{"hidden_size": 320, "num_attention_heads": 10, "hidden_act": "swiglu", "tie_word_embeddings": true, "extras": ["capped logits"], "init": "uniform", "init_std_o": 0.0, "train_tokens": 560300000, "max_steps": 8687}
MLP neurons of a small language model. Each row is named by its layer, matrix (gate and up: input weights; down: output weights) and neuron, and shows model dimensions 64-319. Each number is 128 + 24 x the weight over its row's rms, rounded and kept within 0 to 255. Numbers have three digits each. A neuron's up and down rows have the sign that makes its largest values positive.
Before each neuron's rows, "fires before" lists the tokens most often just after its 100 highest values on Wikipedia text that the model never trained on.

fires before: ".", "%", ",", "5"
L20.gate7:142114143141119136150133102090163120123115140133101144112142121095123102117128136112113057087183143182095096087107152118111102105122133098129119172143103123113126153090108102136066114119115112112105118133130143099162148107161103138139160137135148084121086156060172128122112140109143164142112125130096090100173116143120160134120146125131153171155114161137119131093107131140129130130133126099133125126131113155112125159115105173117123097120125102181151177129157137166103116164109107108113154094100138121163099153166088133137135119154115116073105099131133143141116111128106104137117110122120073124135100132141142148104159143105123138120122152113115119129142159094121161177125143146108129135093120125122115137131110142114158124138129166107198103160138136149139101106165102
L20.up7:154127110075121139152107100109093145122121137153121102124115136110144108089129148134124125104127120120158078127129136114111115102109138066088136115100178134124137111103132106136128121130102138155145115121142130170131137133109081125106127095136102120134118079111180105119122168125112119101113113126119061113146109126129121116131128102130127160124095088158153133086123093151161146117131151119098141126127104135138117127111159164145153124157142133131079140139187124193104137159110102144091149133143151147125131175153124137129091134105101134125114134103108113130120123124107104142137133113136104132159147118126152162163105104077089151085139138088168118133114132127125066111133110104109167133128110139141161153142073180156123127108117080131112139103135149126169132158077143
L20.down7:132169118094138143151119201124112160144086144161131111136143139093089116144102144142082122147137140132090104139124163082175096133171138135123117161101086067115168142124093086114165122146133099162135112124142129144106073112127127140100138090142135147104156143088178145145102155144132147112093132116128143151100139100139114162130126142138115127140141083132120108095109138123112087112121149132151151150148151133099125132128144113123119128144138118116160123149165094177144135141119147161112125125147115128130170166131151126137091145099121113126131110163120173103159121110120154125134104108122122121117148081111100138155165120147100159127101105123179119106153105104113168095116076150153172181123105131133139111137163097134096115120124141154135108094127124152154196128138133

fires before: "–", "-", " 1", ","
L16.gate227:127107130137147152156114108142188184079090151146165126128133122121118088138129082072125163117143151093136088152106147112113147129111108112062131131131110138119121153148106136093152106096149165150141133108126104122134132138109078139112104116105111086131132126111152158121144154145137159093122159129123108106135145118151135156086140155143122109181142139118073160155123080127161112156098127134136149117111111162153087100183156163125160164148136127119164192127117117119096139097110114128132122122121099173151150108118152152149101140138107124088132167148150115137139125145123087122132105119101121116133124092146180156133148129113158097149134124162144110119123087141158123094196147128129119124135104137104122177125107125154120141132130093123094158160110191129173069154122156
L16.up227:140114137148104144150123118165152132127117158137124119129126121141129105130169119142165154151133129128089143121101067166121115146153127098174095131167079148111130126128125164133123152092149118116142091112146122097119144110149098115138151096154130095166120167156127164098100153104145086089151110118115145143145117096099120098098081073170130111109100106115126136079120127126153164168158127163149089191128111127147118125137101129154088085123138138099151125136142080145124139156095130138128133119099111151174134156116121165163131088083072122135155109111122125130136146142098109101093138143153160163137170156117134137128136123106128175124122104094103172143095138092122061139123118117112110114157136132066144143126132132083139088157105106118146149133127135166103102134154145
L16.down227:151108111125162113179103115122083151143111142127164152118107085160112110132143154109147134093142124115113114137111154144137137122114153068120128120096074137140166138093091124103098153142122114125151137105130149121152159076159150123141126102140153117130098104133126132117142147098135152126147122119157177135143141142175121119139131140126148127093168166139125132085158130140176152138127136121108119148118145139071094148091136174108152121096129159137130129122126088103143103120108126097117151082131116155122148177123091147185098132161087148098103174135138101144138072104120121102205118175150136174139155133146180105163144132151114139134160136122163130148121101128120105125131123181137178134122139113104127167079143092142158137092139115138130084154124111107144094113133141

fires before: "\n", ".", ",", "=", ":"
L8.gate809:119062072107095102129139113156071127156128146137128116130161117108086095115120096090098127091113135116133137133149103134130156146128141095176123170075084126142117148145120105123126121122162187125127147127147118134136139125147145134173103098156147123096111123142161138116174179116169139125140118150136116171135115151143097077107133105140136149163149103128145112111147142125127128100154128100187138134157136150182130169097141138161166136090127149120141108104142116149107174132117108116129125113147129156124188149119125129122139101125149148147114129124129116119154134118095120147110107127125138142143155067137134128114134115087125093123132087130132129147136157091143090167112145115160090091081146138100096113092095145153134161156101160096102129096124162146131108129161136
L8.up809:174105126093113105114151091105128110141153130136103119113143130145125123108124121109129101107190126131093095109132098115133108127115143105129122161067120134128169155076102150086126144135132134112125150132155113146148174078106132129150145167121147120093109112139162119109120172144130116141143150118131134155133102108145084117125190145157137168086135132135130148142146130088124149152180165138154095123131190151123142136130114147130119115112158140135120109093118110160119126142090080129139112143133166143125129130136120131086110119124074119152148103138113095133139150105117137146125120139144140167146167082118112155135095167105114140103141092173149099155113165110143106150144123108121115102082108115123077150112151140125124112163136130107163139134121168164125112129127119
L8.down809:115163131116105153128135073099115150162141121117165105147149136153103123081145078119148117141163138144076138089110125102110087150097127116131117119102117147129139110115112161085148153151156130152166165126132153108130128111138191138159118103144134132120162130142166123093121127150136116089128157143129132180112146148100149071119133086158126171098129158143113085122129144149109122108118132148114102157151171098183160155110142117150122112133168148104144141146115142117053114138101105154112153149148113131144130180162174124146129132138134143119127104140101137128119133108101149129090136102151151130157119116127138135102149144111099130110149143120129128133155165128122126124145107079123151092110113137161141093127107168128172142173136123164154123112116141151132104150149119

fires before: "–", "'", "-"
L20.gate23:120132156103110128151142152145137174096130155161107140133109151140121095127113118108133111156105129142167146113147145143138104148092136116132101116172102175168130141164116106156155136148140137137124112154140161132154098162155162129120124139115169140131080070101179159115120114151124136141116082133147119156120114126153101149127118084139097126107118134141141117099116140148166150133137099154127110092089103108121112134130099121132122140164125160081122164136140123116146104089089062145125136132142092101140124153126101120133170129102090101137127126098146116179087148118136140135123106148138086157106134156155144153121092111127130157152152145092178141145126037106128141160164134166088171128151137155136094122126087100123138164150114084123155127153135130116129135130170171
L20.up23:140133128136123109165152129137149102160172116117170107110153101146095106102144140130138132099136115147120115116102123126121108153135137119096096146094083116130117141108129119092121116147158151142154137156146154116100120102132144128081150113157100099142094118137133123120158128143152132122127119142114077137095130125129152121095148105128110166174141130120134147156124129161141179127126085107165121129139122161086122135163104147149171139132100122136134114117130152114169136140146150123158099135135132156103091076202130179153150131144149109157148120123135161157124143142140094135159127129136147127110151133149162163107151130093163155104065126104087172125129098141117145130149117120188134084134136168099133131093131095076135152089126117148083082115076134166118130133085153
L20.down23:127165157149174122160116132107116137142109124102136125130115091175133101122178159103093143088148131127116123099141111092124138148094140103135120145113130179164098108127152120138126138118110150131116099134112107135089118120116159150121170071152123119150130139128140111091143130122124130133162135119174159111129125125092153093120134139167127139128104161146159177123117121157155159128184152166141115097068092114160165149109164118139122132082074143175128112111127099119150141084136122127119113156146141115122145136106111143123104150071140172120125136125150127118101141103127093086178135109114128121114157103147064110131105094132180070158140117152119080120101127040126096107122123118135135122150123154141161123122117141104130080096091126109118087147103134089149101118114169

fires before: ",", ".", ";", " and"
L8.gate125:121133132127130112134147104118087106141111091106109179164117140121086102083100164104096105115103171156105110100109118134144164139161134114129132135127115152136162108131116098107147168135186128107106161154125150098150145095121145123138136099124138118122123153128112113132116155100133109067131146135077141137172116096120118135144117098076164087102159151110156144104136105134126101120135115098160146171089141168116140150140143152132136096141151113109167111120144104107140161171146134129143135117145158115087129103116112113156135193128099129144130102084108137163140117136137165149127176176151134140157128139124179151115166177081145135158139107117131157106169104140117124069134096144135124101084135130115122117083161138150183121141168138155118155160133107142162116114132111
L8.up125:185140154126125138085107123155113114146130118130157110129139118149184092145117135152113150119131124081100113107074136097127147109141138109144144107123150130148129104102153079170145109111156118119106179136153133118170112125156101122122149131105132153112112133131166147114101125108088127100116143121102130130125162099138157118130137117082121112074142127108112111088152150126110119133124092138158163154148119141123103140105137149123123118122157128136163099174180165107142147142154144121115134121090129144125128121143163114148120163107121113136123153132102098173117154123139178119127097118106162127135166118129107161142113118119145104110074118074175146104095167126131151128119178143154105160121108150143149118134134134154139123124082127109134148112144113115202105109050124
L8.down125:154123156137130112128089106160152089144101164114132140139161148093077118114148143133142210092118119110135129146117106123106131116131120157142151132109156109125088118097097122099135094112105092134145175130143179119136133118094103136138141103114154144121137111160125131174078161114126149102151105090116132132083097203114192136127105127135077109137095111127127164104137082159143136117108140172118111130107147181144105154125127147104128094087108155125148133152125160127146097152150124135143091150137114154150135081116148125141108161147140086170144146148138105105177160125135108122134133091139146137168109081163142118143146159119157122126101152151152125114139116115147129072129138116121127096129129132119132137123120132122128124116065146171138100114139211135143118107163128

fires before: " that", " the", " it", " a", " \""
L10.gate264:116094116114142100114153134111090100146126125071129157140120108107161142072114102158131063100170118145140133133118150151094100173142163138138159163118145093154165157080091155144104162127110173086154108142181137128141113153125136137140128133105150135142122139106146121131113109111136148080142120069170108156147127153138141133090128137104172117100123117134158125122083102187161144137124139110163133145131089098155160146106134147125144117154138148141127118105096118127098154143101096090140118140129130120142167129101163145162137107123093119116103105157134108141122132125111120130143105097085100190103132129144116159085105113121141084103109129096138159105131127100086143140179126125148096134097131112116148100149105115114109112139185090088142111089101138143118148125083108
L10.up264:124138111108092126159170112103114103143057132123140135120116161125181107098085133136136112111110170147163121151064157143137133122147137119107130164101108085100175172117099138159112131131130130129160163164138136124105121101130107134135131159126119109154165102128135115160136114152124163106142122135135118180142140085094137123105171155110120088158114117152158172137123135110136130110124168117120130127093100121172114117114129120130123163089131130143147116139091109165138168096093147141148138119178091144113152114161160159157140133106111138112118176170125107114126128120095117115116172140098140127161203155154135117182183158155153121139129124088148147129114119099113117097130133089129080163170118111130135156145100141102079092124157133146145123102132134169102163142095127
L10.down264:113083091161167157154110082125112142110112127106122107123166133158131148095146122128111126098147143153106130102138140097116146154125135144151168133099142082124139140145115098179155138139166140115155134086105124105129110085143131114127152141103109109149098137119145138127110154156140151132099086096102135136122092148117086117100133140088092119113115072094140124153103113118133109106099127114141140123140153139123146120116163111123135111167161121166076123170114150154144123088164086154185103169109135122125179108127146149068109187149120154099143134123139136137097123170143170149121142106111144146157136107126149121095175089175105141122131153097075133133090137122114134099158126118112087158130134127086108111153148171154109142129119133107130102124127147135138144124139126

fires before: ",", " to", "–", " he"
L19.gate96:078106102127142114083136185147145100134110099113127133101124126114106143094142118118178115121087116126126152122152140145143151081123150099104089117120112112108143166140129122148126112172160146134129181125123119151120132103102151139104127127121131113141131134096174136176115116113131121147108166157082127135138141120101109099115121155130130120140120141138137139155152109138100143161114103151148114171155128127136092114163087114130132110162137133111146131152126144102133153165119101193139114112131163160073137107153125096132119143145182115128060171125103129109124133101083134117149138125138135119140130105120100141117119105096126100112091137067143095125168173133146134069138142133108108136169114119124149099140106147133113132092077143111124112145135153140145100138108118
L19.up96:128134130125149161069174135121121115131194125118158160108141106113127096119112125154121144145160104127064110104121136137126125181135122158120129154099173118104141138115072143136099138089151120126120098125131148129114141121128147148180100134126116110119110122107173143113084139171140104077166129111169132142128170121114104133114152150137139167138178129095155118095082106119118138135146134137107119115130153080134197101085156151109139121128123128104131152182130109155095113097133120113135148125132105124113115095115101132148107139122105148104120114139117098137120165138087128078149140137106134131146112105125147139068149155139089158098139112154107163131109146135149129188126171086115091150146126142142122128133115136136077122131136135142144149101088124147131156151143119
L19.down96:091125138152173097135099134122113165128121151148128114125144126130153191144131139098136139154091114116143151142110105136129116119071135098150118097137101133115117111157151106138137141145104139119110160124124086145103139125127113104088134154133123123149135138137160156160137143117163156117084139111088134123143117123106152135104125133105133089153091156141087134136155161096127160140118118099191111153092143157071108122128099094105094138124126134130125115113119115096159142149094125144108142125082129123140116137163116110148111158081123139108114121097150127097134117128112129150092141095135151153146123140166131112135086100144125130124171116120145126127146151118102113121137108142114157121167107181164141155137163125054100188085127133097115101133114173110165145070149142

fires before: " the", ",", " he", " they", " it"
L9.gate805:077130175171142084088111135163134133152120111110155188130142130131134080095102121120126115150111119111118149109150144111120135123112137104120163086122116113134132162084160150126090115164129122128169133180151176134121135145133134124135146148123145145098097124115094119141165154150147155080124133142141186125086173122079117139138091076174158132105170143130134127143114141123107162126122158165112114136157115149124141145104147159110111104152160174104096120113121150103117149146090129140126139137091133155120104071111115114107107156151122124126143159194158133108136143128124180103150107127131170098118159169161158135117153145113118139128119175123158119138133128140112158121148095124120132143137136154125126174115110137109083111115119152123152161105132098166075163123136165
L9.up805:091104090130115120149136090146130061080124148109100110125115117117129103123122137096145100131123151100159142116154142113115129097169143135086149089116143133159171119132100084111178097183133121153143146161143112144115121099087126148161146152158160107135170130094136111186126150065159122083150159159105144160112140110139078099105124098203101134103139142149146145113107151123126157129118150104125114131139154112140093115110147119123129120112106128133145147121105125125111131131109141151136123089098127150143122067137118146170128080129169143129085135159126112137172128095121132086112150144150156133161169101105136120160097141113164164180071095084123131113121127145126151116137140122115118130170160152114164106117083120149095098171113176148101152146147192115115132111136150
L9.down805:136141131211131164127126159144114102099133125106134139120090136135156126118140132127129112155122155111126155113110135114138149148115155122153115131090129106092157164187150102137184137098144178181145133089134118132112088105174118128118086177133134132153126113085148095103148148092150125130119143085130105120161092115117107070110147142072197125109126149104174124121076086113119117151164094104124138112129120101152150135106097111119159128154139140158111132114127182131139135130116097092167121115128122119137128110141138106099096159125166131147138143110101147109117088101101153117122149128144163145144121126101119107115130088133162130153132101116107057132129131116104113123127125101115141146139134136096143139145137130166169152140113115107160123111118172096133105122139113